config.toml
n_head = 12
d_mlp = 2688
norm = "layernorm"
norm_place = "pre"
bias = "all"
init = "uniform"
init_std_o = 0.0163
init_std_down = 0.0
optimizer = "adam_variant"
lr_head = 0.00439
final_lr_fraction = 0.0
doc_mask = true
steps = 5713
dataset = "wikipedia_en"
MLP neurons of a small language model. Each row is named by its layer, matrix (down: output weights) and neuron, and shows model dimensions 336-463. Each number is 128 + 24 x the weight over its row's rms, rounded and kept within 0 to 255. Numbers have three digits each.
A block is one neuron, or neurons of one layer that tend to fire together. After each block is what it responds to, as a language model described it from the Wikipedia text at the highest values.

L2.down116:156100144141108135126157155126133160093106142130078151176119140107126154120117090121150133100118120089152120099135130149142075128122135118145132152137153158128119148092127142125122117157123123095136132133124142130126095113101156138144137158137131143092138131127144119146122109137116137105168124138141149152132092141126123129127168159163131129105141089157137110118137144069152099121119
L2.down169:107125181129110105141136072136141149116150157139105132115160147135118125140123153151177091103089138147151135136126096125110105166092140101151116124138148116133120137096125165139095110134180083144142097125148176128129159106098117153119132081096122109117146135174096113079105132109128174114140091087151115083088093072114121114101142155107130136133129161136136104099136147158127102111156
L2.down183:096171149112130146115141131129099153112140102150120098123151160129116129135139115153123095153116126155140107126089118101150072143093137126106110148118108145161122143102127134161109063142143137200077151128134115131103159107107114136123141129124136113108145096181109104133096129128152113132102137168131125117147078121111145128131176163077109084114065159198140109110129159085117120144128
L2.down592:108125129107119143157124132098066156109138161146145146105149164093154126118142104157114129108137100137121134161145145155123134124137155108195122119127107094091130104102084127144066157136135146132097144136128160166165176126150116111140181073094191134111144108114129101120107155092137127101128116118122129113162147161160136111154110094077131133149137108134111145125114119109127118107135
L2.down696:132140120083151101150109188124092111122165136111123146144096097120120157146158071126129134105077134105113168116155122153106135068121119095147085115142112091128120112159126145132154071103129145119108121141124099120144121175182134107150141118123163149154118103104134136161115151090099110137112157120127140080120162161122162142125148105102107147103112149117119129134098114152124132123167
L2.down1462:122157122138152105201120077162079113132151112109132148147120130147165102150110104185136083105119147136102118154128119117100121086120136114141084163116122107147081122119140140176093087108173118113110140129101083125161106148100103151130117089126139126151113146121152102125129149130120144107148128128116148107115149135113146102138128137102115098141130120136116153132158117062153141100124
L2.down1906:100138145129139117178103141102176111115134167115126139150152148119143108128161158090098122114119136149092164120136126096133128127110136133119093170139128106090116126123146102133106153083135119112177071110141160113130136130120064159126151136136104126095100122109142118154136128140110152107149133132123113121152162139053114103115123158124099143150185116112112122087196128090085108139073
L2.down2062:132078136120120173148115111105089148124110149137127128105087120124123094135181129173171095144153130173098134146182153149129140153081128137162147122178145127119145133062153150140132161157107129068167120133166133121166128127128130125140121129136133111087117128092172126184138128150146105120156134117143159118157144124135108119139156095125145147110117097165118123124079103162139107138154
Description: Punctuation after names

L5.down50:132094104137158169107107130092143105138103169154121144162121206176112106140105115139096104129151149108126147112099168093126131097122094116100114114143066083115105137142081143146110143087115097140119109103114100119157141108102108140116141109115116092113097168125150117147124129145154141111091141114125127124120109167161147131100123147123136114143150115117118143136195108148121176114150
L5.down74:126120146128080133112120103142149125136097147111131114111143108131112128116146121117144158125104173130125108140142125145103114118097122122160102110153110119132139127118137105194129150128155130117144132171135107150149097127121127096131121117118137121163119139126139078127147151145110202127123102109114104121108117122127089113099118118125134103089113123181156131151080113177150104109113
L5.down573:100144142118135100119148099156137164113151138118112152124160139114156142121138073146138129112103126130129124145081118115083120118114076112150126114148108138152078107143159157143132128164095115086165109088157108139118161133117116140102096138146073136105123126098159083150126118155147125175168126163173110142100147104117137132084143143114127127107105085178071153119119163146120115170152
L5.down821:116111132123104143132118099087127198142149141115100134155169167117119126137150119120112082110154112117126096089112175112117114089127133123106140097134132064138096124137137121110103139126119126128138054132139093102085120121147148105154145126145129102116101124115156113118119127108095102175106140128155122098096107105097132116137124170121149082156130100103152115080152137106165105145160
L5.down1109:098133112123104144091126096109098157110147103119070139125154129147122123133155148077115162114142123136123133072089151147105114119125128139115143165177109147103126136129158129090109116169134147154137136136115086166145162195110129122188121138100142127150131101132136099148097177132102136157108146141169102134160133179081089137132149125136152108148095104124131144118153113137134123129134
L5.down1112:148148094136122139118103071126142171135130136111107113126121126188126125159149107109105134106123154115123127142150132140147113081132087095118159131178148129122095109165172132098125138156106103105133134118146161132130137154132145103123113108117129135123109166122125135095099125130094158152112147117151119101099150141136134129106138136079112124126171147134116115138163122107131131090142
L5.down1401:123114126141113135110148108141164108138130095116175179108123137155160157126160108037097140135052154124150158118099148140108138109152116072137113123120127124122126094135132139149130107166128113128148146134105100151173088139132087126148102148136133144110171153135108074145103128115089145128139142115117092141114134201130127130153160159143108146098122107154091066131120143117124096137146
L5.down2456:137110139119119158132160033131166138108153101169113125106128124127118093131105116105125141133121112125106136144134123111105122135108147101117134120163143140156126108138161117117110147151162125073148144138107119145151133136126118145121087074163126088121141157141131122070121167137140108150126143104188120152162096144110094150124135119083137138111168104134126114079156122088148144110150
Description: Comma after subject or opener

L4.down2658:140166167100113120145131143081125131164132129149109123118121131128118129108143106103110122123155126130112171133112149109124141114083109135136147106120123116161141126136149156124152136140108153171102123095123146111107154107134119183058108153144121138146175159103126148078118107115127171179124083146134144151147115147138136116160119150140137140147114191155095139072136110167145121166120
Description: Wikipedia section heading nouns

L5.down13:128125096130138162137176097086116122156105160139130163134159146163107089125098094143175126081151114093117137095136149114121102104121112148107104140132124098100139159113155168098149131182121122114154114127116085085118166116108123116128121156129130109109146109110096123179140123136113123139130131129183142128172084089123135132115124115099125137105122116088087082133139110137161116096136
L5.down134:119150122121129144139153145127148131121116076153137092128162134100132094109132119108163155134127121131100144114129094116141104138152146114128167127097106149100147165109129113112150160120161093108111097103154106094112137127119097109131115097140123061111126112104116103157097133124140110120140122097120117124128130113129138089132160085114150154145137116151122149115155107146179096124148
L5.down350:150125141107108146134108138140088166122134161114084134132094161128113151135126141090104173089142137144092143111111068110166166119150172092096150128161136154117139158149144106108124133141066139135095137180112173130140118121135110093180117149115133111104144136135134152163129128118149153134108168149180137124131089119159166092112125112131116123088164125156141134099166098133135073132114
L5.down417:149151102128112150126134139104102136175126125129109130088111155151149128131101113122121161127110106117078107149141132115143109144160146142123122127092144130143095128164106127107104125132127132150125173148121134116167101146154131136121134103132104112154138109107117140105062106115137114127119124140148137125143112102152161069126145145124122147158121142139091126112111110113132084133121
L5.down496:147172114134148111135078118160153124117138134106122099143119113120182144155143154144117133150127119138135116116148171141087117131133160149104089110155123167138145130128092150095160160119067111120141117121135130079105126132111123134108137154133124145083139115106112100122149145088125134107121118122125186137092156143107120152141127142108097127132155167145131143126145133123066161152124
L5.down985:138113113140075118111185112088137105145098145126135103093178118152047125129075142100124122107131126138129092105147117104172093086145146142171136127142148173104124175132092103141103112154111155163139099136141136160155148101124128130120147151122166131126093144148128113139166125160105152099137102138146144128126135136131096103129128155131142135132130135116165148158119083107109135164147
L5.down1035:120148120134122114108152161070117153195115110130133105128134170120132114144085131103135135164132170091138136117128139148128095124184091114152144106093097108126108115156155143092110128107129082134123107099153128095152131134128114116150141131141118129131119105171133144166116118082123099115119157153170129161139114112133145127111109115081127130150126134130158163156114091173111092146127
L5.down1618:108094129146190153114152080076116101137124155135091153069142124126106115147085167131112156126116135080125157102087096080152154100100129103109166136142094110130134086147148108114104104136137122150092123118108132164137148133087118083106127121094118100142174127137116158116097124095141128097178122068139148147109108150102144165185158161102133100095093115091106152168098129130113134129093
Description: Head after "the"

L2.down13:120114129116131112122123142124110108138144158104087136112154106136101135107126104124099119136120153184109120126144132108171112099132131115131134131173152107124145138109113133131097162130129160097179061128078140103130115127114137139131116141112124130117128121135172103114113095125172118123154137124138159105111111169088099111125140120124151145156100098130129165152138113153121117126137
L2.down295:156138099140142110135109132123172128123106100076095148140128109152133127125163130076128137136129120137150142157119137154142136095131098102127134129127074137128128153157108140092129166137123091133171122099128121103090137117115173161096079137119119112132113105159139162165160120127100111107161158142134130109117122148129136117086104145115176146162099120088106140139167136174184164124132
L2.down301:141138113158125087079111140076149147074115107139149081141130143139123124163117165138162098110123100148097104123125107128111129152132107139112120121117113159151134132073140145162112129149141141112104096158122135102105162147122106108110141140098146097126131121090106130143082148130123128107128130100158143143117107132104125110108104105108142118151146121158156112164154151141119119162149
L2.down882:127174129181133109172107096106125126143169116120138166114125147119141088144148136175129070172115103117095091156134134127159129111138109172185104161106092141134165118099144106127186171144121079107175123131120128098134123112093140132101110137143099135138089138147141080168123155162140173140122117109130108089111099114127120126132118140126147156165122119146116138100172161104200121166138
L2.down1299:111137166133142115083171128125102112128130132148175144109108107130141124134164172146087154112104125089141160189135149118156118127138149135147126095115125141165151124124131149079117122137113106132080130120150109148141111116116138151121140125123134129167147098125136148138114146135175098151146148114121165108129126136119129168181143127112144160105091103158123152103128111096137096115087
L2.down1957:119162143160130122103106171077146156115112107099107119113157124139136175166145117150164138117129108149118135124148152160164122122161107115144101153139107123092072157134086124136144143074095105163147112130115125110112139106142108152079102147131133137161162112131162130131176124151115121112138108117154102128116131142096143141085084130129131142102153114130124144136109156155140132176160
L2.down2048:112104111169147093112172130163150140113121102123119121115115135125143132135142152177139131142147136097157176132126193188136106119133139147125142152125130134142132132136128141100152084111157154106147082130111127106132139128102111126144147167114141141181118127132113104166128121163157137123158154128149113140095108133143136142149074172101154149103164086140123111093121126138101134121139
L2.down2370:098139129104094119119132110133113197186126057088102142121132127062098146116139144127148086102111124159160122139102111162155095127164171074084120115138155098151120139118154126198111128156180125134139151138110188153118131087110134101121161145119120162133156156133176146131160132128120135108153096111133122101116119113135098105096093109132131125139144201122126147140129112176076105125151
Description: Templated data-list tokens

L4.down1214:160129121102144131145135139081113189122138131134151130124147179110152124135125128093120146154110146121163158106154136157135123143103141103114108144129086151110114133135182082137134110113154100121183130117148115098101129126110159144122121118157165112112143089110083113166117152109148114093185164106170131118110133158170128168174140081076120129158134158121108140154135128118137156127109
Description: Decimal points in statistics

L5.down230:143098131141122116162138133100129114093123138098125116124158115115173119150112134116149154096135135112136123120112130109157188133090137139092130168118155118162148086135120109124123137108114122147138130106156154142126109116121137113109120140102139114133142178118157122069145136136152095121158105114110136115140132163163101090121096103096123161120165133120128162112080109123113101127109
L5.down519:128129152160124139116127153105144111151136080148151096101133077104128123130101099138122133125129134130136173144089123143120101134107090142127125145183144075147140112171139200120137126094097139111133142124133169068130145158143151169089124132101110114106124142141094100153069145140112160173098102128128174108169153140113152131165128131134160138093093125118137099165122094133141135130113
L5.down961:121168126101135143166135138112110109108125129113144158141135107073133132138144139125155167141093145109149083153130149143101108160054120138112134110147131161132070120170155126128158158121131186179102155161096169101145154128172153118100137109146134115102132105117137126130143132135127097151143121160142162119131116206129124142135169104136136120115146104145111139091090136155106146116173
L5.down1167:118104140143116129133090102152164136138135120145123123141130138139104149121117127153120144147091113168077145114094140134104135143113106150149128176173108118120108121155140133113117122150142099105138179139144093091148132089164113104107117122162113150108137097084095114118150126134086118125126141126176163135129121071123150156082155159144115143105100143071186127148100141121155121090115
L5.down1226:098162132146156117152135118151091141161080150178150105122135136099116138111143090144128160160139132152116159163071149128124147131106053172144144127131163147137143122175154112115153154137138141073123159095158153092153150116162116122112117158128122112086107160096108094119102128195133131152106143148131114123103115119136109142129156136156112143110092142132084141141139143124120098142154
L5.down1636:152109139139111099163147090146133111071131125145148125125107121106128142125124099144111109155171122173092131156072081157147122106078116190119134124134161128166165113131123115178123148121098088071136153067164167132142138107138158133082151142103133159101130146123133131130127121155097115123123121104130163161152093093134115140140093144112118109124124123091153163137185116114106143140108
L5.down2506:085120141146103125127114169152167124118129121138128089101129072103104089138185124115144132180156150119112132098117104167156086156132153144141142113152129173097152094154159127142106158130152145118103164111158158150079145163143133131153125102119111148127140111127083138130117193079126125120116165116105138120173140151129165175185181178120118128102093155130151130133134155152123114104092
L5.down2659:156142160129123092149107144115158137107103117150092120071142142163115165134162131156142123170163101114151158165093133103120139133107155134113111154151136150096104145141165126104169138141128122134146128126156151113150122104175159132151134085071158164134125151138131095130106123149113110115141139116087189094154132129127119151169177138122104133109121130153128119126114119119103128164122
Description: Infinitive "to" after attempt verbs

L2.down553:125069102155095191112140106137152107136062138124076147140112137157141140099134209121169147157168093082120092140108109102110149118135142140117127175106143125113126120139144116130115103093113141138178121158114117151164125089153107150131125163122109068112070105131098150178135140093108123152109101142156142154171166095183138123109132153142163119113129109131130127073126155109087118106131
L2.down1259:164093126074111157118132152137084110140102136133101130128114126156167171113137129134124091180115089117132131118096135099134157081123110138108159122178128113136145088116118156122170150146115146106141096119120168105168137146123124147112164130101161097175130195118126142133158109145124154145143113150126145165147154129099113156156148168124115096110093156179116173116164131115102144132098
L2.down1642:094138090088131120164135137132124148137138111083135134165187078116163130128118127125131136091156122130115169135122095116130090164077109120145140177142204135111149080170152162101113120104166140080121168094123114136141114133139140124119131113140096159103142092129153161117107135096120108114127140141112111154160106108120124163127152142130093156116087128094127128090126096111180093112136
L2.down1704:104115106120115161110146114137146085134097140152124169165143147143133148105139178131118150160119091115129126150102199120097147061106139162105115135141095127132151156140116167100111133114143166123160134122130093104125164114130105178108143092136135120093095096179126138166143118109109098150122144128120138142156143106090114112082116162145117139107070118088117148103149121104101115131133
L2.down1968:171141142104123114130137128122133167105142135117132125109150114138092159148190143173128114106145118102100095071101090112108176111131132152110133130120118131140110150104096139104166121116153115107120110103151149132112120097142169082116109165112139098093148108111128141088103137112166128186107102105124143141126077147174100157145170121141130102156114095103136116142135140074153145135134
L2.down2027:124161150152144118127099141124099126103146126128135091113100133125124192155165104127104150129109114146114110096122124119105116123117096128123144099179115089139147118108103139097143093105143142139091150122148149146144158134122142108126094190126137117160144103121158113080109137163133128118091142142134141103098148174172093116149146138134086112114117128118138131118157134104118168141115
L2.down2219:127164130131116143099104134150131086158115132209135126124129117110120145114120158102157119137090095090134162139112169099101143085138131168146158175101119173126154117146106104089151157155105122128099190143107137128135162103092111129146099107163116107137132123108151163128119091122132150111133118130113156134129139125148134150146149089171137119113145125145135137079097156121076078113174
L2.down2510:097130092114143168097188074080159114128105139126141169120180101154080125117105148104137121120103131125142108138123148116112145128127142109094145132082071138127131125142120110099168137183124140129130101114124122111126169077104134096122142119139131100101134150200114148144113119110119161117081082111146156145128132117136122112132134136158112140138088097131121095114113107080168145145127
Description: Word after "the"

L5.down382:113106150147112116123129120142134084091124184147121133152112122158123099117119156114116126167116152120099122143117128077129122141100149151119117129139159137102141113103143098125117080132144139144118100134135146111132125134109142135164107144107131156141199106113101141136119139130141153149162129140127131110098153129074143161113167146157136183132109135127151135109126188099126129142100
L5.down559:138132130134108133141117136119142154077175135116138061144142148127130173120138124120107121123142114100085092148101090150170131137145101124163097143118148121101149105141086129108136131113141107180101148129158111140127098151118113100099147184139124127141101160109108144161058111106109122099112101102090113104077152137158129117082123109117131131111137130157125108117131161097128087110139
L5.down1207:107151137137102124124143108127109108106133148109121116125122135118132117124119117150143117111148178105160123137150094164142089133138135148090127076126094117162129107132110140139118131109075099123130113115134158109119086129136087127121113101132156147139128161132166114134136124149128169126171108137113088131142111112119139150095089142124150091085117139184160090120172125159133203166120
L5.down1258:125115090128139143106154124063140120144130129153109085151087147181166119131143115135127064135117127120127136152160150112119118103121127148087111131144113120139142133155168103090146111142086142144189096141100126127113167134164121176129136122130139092123157133127164115135114070125112170147124152107145140130133132143133138114079147145132099079130158152147135108140197109126103147107170
L5.down1927:118128098135133132160117132099162125144155171127163085111112134165135166103114112101108147130100138122119140130127089184094170152123096087114144156106105128121122127154123113130134097141115135132147124106076101062149134155155104112139112131120121108139123103109113153129119118144089119113114166105132145055114149160162178136123165160086142151151091152153134113074115122122148137175109
L5.down2110:110181099128106157129168140124132140138147148137143181176141129110148144118127106120140123154122119107120134107138112117107141101146140178092108119133118112100121142117144159110119100167067152184153086097132106107108109080088134094145126137098156123114134109090094173149135140095123154104123153127127129168145128155102158105124123136178125106131116071110097130102123130153115144132148
L5.down2465:132158105134144136148096125144189141141115076225114142128117108129122145130064153136120107129156111101142098137130093124137136123080124133125125076128107109106139130115135158134092160108121148099090125146102119157095206150156166141135087129115128133139104164181134164118130150119109197132131128144129098128133121123133144153117131125127194126129106130167146095099121104116113133119141
L5.down2502:120110079150142126115104160112142119116125112130143141129086129129139157084122155108142160108106107147117127160149117123117146119155105144092121118090145109137115112111123154157141101167080119131142100123129145089123114109164102105135117150124130086093129126123130144146137115114099120103134182164141131168118141132099143178158157137107121158139130110075169123138118129113132121162116
Description: Wikipedia section headings

L2.down767:105176112094102120089121111149143136123098217107139083144100134161137108117165109118171120124123102168094145112130156125087113142117130173117131092136123126124128109176138114098119119114124136160139113133135132107170106151107095113162105138078116116099141114137143159148089107123119135143141115160148123101114124124122130136137119113087118134106140176159141112181118127105124115164132
L2.down877:157118155139149128145123146131150111100145145162076109100133125123115139100137138104105152183112121128083139130140132110156158157145138091113099113095125152106178092111088121116154128144135106121112186115096140145152107128157148106112102104124134151164196148140105139133136143137136153084145126127153129131115133169137132126135159137115117131139126126133131116121141115126145120128141
L2.down1058:140134152182099164141138138150125132112093099141130116099111152105136114119169146134107123107156143112158070145082099117115163104149096143133139114119111148124115128157129121149098079148129149156102131157149136135133097119126137164131141148148137167138091153100169151133135142111116129125124123111102145130114123161101154134144119072144107118092156129147118115116114105126155111133114
L2.down1505:123140110121125139150123137167155120132154112157140138097151126133159096132156214113113101117145140115140118144117141142126132142136108128119082126114099152144101091120120163088098136114093090165120154110156112132160122115114127124166138156140133135147165138138107126129121133163148103127123123146164120073129105107155133113139113128128106104129175127135145142138141132067107116144130
L2.down1573:130132140129127161081121164136140122111114155154129125134121131158119122113130173117139135122165115135098089127162081098135157135136086128099113135072180126088150105133134108100120134103048093111121126110134150115165119137106147148121116136104152144133086144121135153158124167120162111130126162103127120131115135133099150152143128123105112135137148135137148121116133120143139127106117
L2.down1795:128168155113106142107134133116173105140134095150084122132124132142118144099105126144154069171143119165130064116128087112115116107123145125147177148158136117136154119152150179101127132154134137162168140120150126099140145086113155170090082151137147082092120160174087144168156099143147124134128085106152112103134163145114142096130080154109141115083165152120144100130095146150107130129131
L2.down2180:134144110103134128128137139118157152109129142149141137118111102078115126094136145109110150098105118126130105145152156096081143150090098156086138122088150139155153116099118065141125138095097133112107148135182155145132111123116130133124176159088144128122145145114114095128106138130121114115154140191130147129176129103101129108147141087109087133125100112149128131118173121133144109139143
L2.down2594:166145132105155135086123121148134141145128073115113123135181154107142117121099143116138119156157132109067109152103149125112122128156168080105149130144123098131139109173096132166121154130086152137160139122082116124136125155132160174116123163118121131130102158166117131116138168110075147106169135124111133136163144139131149123126126086146149088155104180126118145101108131086159142122185
Description: Wikipedia section headings

L2.down420:123128090122088134098127140113136089091089133124091139136142126114112130114159157128109122105148095126137087114108077156087138100116126134131180105166155161125127127149130126165141164113153139129129145131111117168154130128160152107098116153157125113103131115128143150102158100124132136116121093093139135097118153138194146143122135160141158147163156104142144153118109133133140106095139
L2.down703:138133124147137144144131107123130127120149112146137124099193119110093164141113145153112107110155130112126128119116107104131149121076113119108114095164127136144081112118102118135145159168130129160150103112159131154159098184125139095097139140125168129103100130108074173114160129136110120098120126135124083118108100127136116155124142096102167141123146157109114120140108114184077112117160
L2.down1025:134097137103136119103179058118096143151085101110108167144126121135152106128130096115136134143127083139116119155119184115142122126132114116159129126154175145120151130185118117114135153162094157162136132115130126133081118168127135163120149156065121111091081130146110131130106078089152140091134114112114163129166074122079143152105142146106140133077123101102122149135122149157021129081128
L2.down1224:116132141121164154123103082146107137090123135116143165159120110115134133121136144145122135101094118121103110114110154144144132124152102148146094123153139147122129129117120081142108117157126147141186133135170117134135105134133109135099080134099078101134086155156106100202106111194115107123163101149110105157101134071135134095142134119144101148109134091138132137128132177131092095091144
L2.down1362:116123128148131143120168122130104127099155124177094150127124129134117092134177111090126113086118144139118112084110145098147146110161144141097114152117125098101125137106146094142133100127133107185175117137139098107123187075169117136141109104129124106156118128191107123111148158138088131162089122118107164105149122169087132135151191122147158154116136156126152118155136154158123123138081
L2.down1582:110100115141128092172116176139176125136171169108126156124084126124091115129132162143129107157117168113133130140133084126101131148127153161120124117093127117123150107145165118145131118111140133124127190081159116144140136158131138127140156147138110123157147140100148119150098118093106168137188127166132132108149135108090129184147139112081103105141115133118152124130162105138083109074086
L2.down2388:168139094112137099110148144131181142122130113108138154130110107133087151157125074135098101128167121101154139157192107117111128133112147119127140099135138140136090179155118106147132102143126131152146097110098073110136103153114129112147083123100124139116111112104134128148084086126135170111157137087122129143118135092151139131126123093079104108121153120149124084160132179127125143138139
L2.down2555:140169094108128150115122120068132121146126111151112138142152115153137123121168182087116133114098110093116122143128112124139139153138097137096103116131125121099120118103165135081113130153099102105149150107165119120172147127169095167143136121119083099093132146112133128145083090131127090114179152153133127098124158168105118119115130088146095141121138115185124182138154129153091138143098
Description: Possessives after subject conjunction

L4.down2065:122114150124082127116102066109128111117117158139139136087123152140143108112138162106112115122142108121161120129118098164143159157104163129130124134159156109130135104088106128119100163113107123131140081114155146115171125090175178125153095130136156128176126117155108148114110144121137143149090100121068105124109136168136159143103141141129161149123152129132159132144118169178096135140130
Description: Verb phrase start

L5.down76:163126161119120083113142102134103162110122083117103176110141093164168110146151111141101183143137175084125114135158166151147172143138124071162165124149142127125140140141124104182151143142113080116121124110138101132081110142137173128121156115118084104140154128170118126147137102132143110157095137153097068106097162169127102172116131114167114123143103109087073132101159093154140103132162
L5.down125:107105127161118135118111110129089094157114094155146146141124159133114185108145130131118144107127065187145169138120180123083162141093093132096105113111108172114166138119156134135122133129146148124167146113128107113105164122148125083152120094097194122105100089106145127165104136127124127152133129129189140118126143130128186102161173162109090136145129107078154116129134147137109152066131
L5.down356:108109104187103159106095112140144141144143133141119103136101119110114106114141134106069093144074119112129123128137112147095132151156092131137105132117131145107094100123138087106159117129114118134095147096133169123140151157113139134154134148120127133126150125106105134116170154105123158189111131130095122133114116103154106111123144124118127107118129128121164125117078155123118166109134
L5.down597:110072146102154126084139134103151149137167143066088136143173176115118124117125101105130164080115081096127136067124123127160140120155149074130156142105175115149115132135167084136162096133142162136123142114105128108138116114107112095161139112122135120111088096092106135163118102174100153111134133118148106056120106107104156143128128131096115170110128100134138124116125156132132115071151
L5.down638:174113153136162140128140122092122155063148170152095097143148156123153123129161110105141138165134115154160115111153121145088129139138127167184145139200094100146140104144126134148130153123128109141148103112104163175135137139102118102148140121107116132137109135093128087172132112136104117131155132086176081106090138111141164114130165161091137130112078118162158121091141142099135109155147
L5.down1857:145090137120126160148117106146120160126136098132159120088119135124142099149078132124126138102128107076145176125149152112144165120103180126173135138130097135140098107121122130115125117131098139121123153150163125088143115124135093109126172216139152104134153134146119158108128149135102138093114109117138136092108142106108182117128110160129100155100119123105134131109152107126142171154083
L5.down2290:173161108118131148115093097090138184116105115141113106139091139134194067147130142134156156105141131094116141134146110119127168165102151102142164091096126148112142112125105131138146141131159115114136109128092186125129126134127130167126116151108141130153155136129103172172133107152106102118130086098169140173094149128100132167150137097169103046163152138128108150122110137088101158091120
L5.down2674:142096168129118119157095099157124098079120098117137108146120153142109143128120112120096142133150134125144145118118081125120127144113127126160123139152108120140124144160154132079119100120141137124139129147102103147121125146123122089127110100131151160145151099110119123159084165131108150143105168128135119131139135142110145148143147129136147101133121095117117151147087138149141120144162
Description: Value-follows position

L4.down1290:134161064149153097141130087141105148122120137106097124113178147133147155126145139126107086175131107152093159125113166087133120123110144104168130153143079091144131159111142103114147167130136157109149135114104099161134132145127100091104136116147076112137169172106173081135074157136128136165137187182136147113105138153123117130127101113133086129128135088111110143160123120164120158122154
Description: Punctuation after proper names

L4.down245:139095118110131141077170123086094104167113161152155140159149122176134110116130076145149096117139128135132158105139142115133111127156162121130106115109158141135141147115110104089112155177112150111138063135117108097110172116124097101119113143162108117124149161160094161133113129152144114171150141135207089114120121098098131096146121150125151137090121112136120130154090105091181111086114
Description: Post-determiner modifiers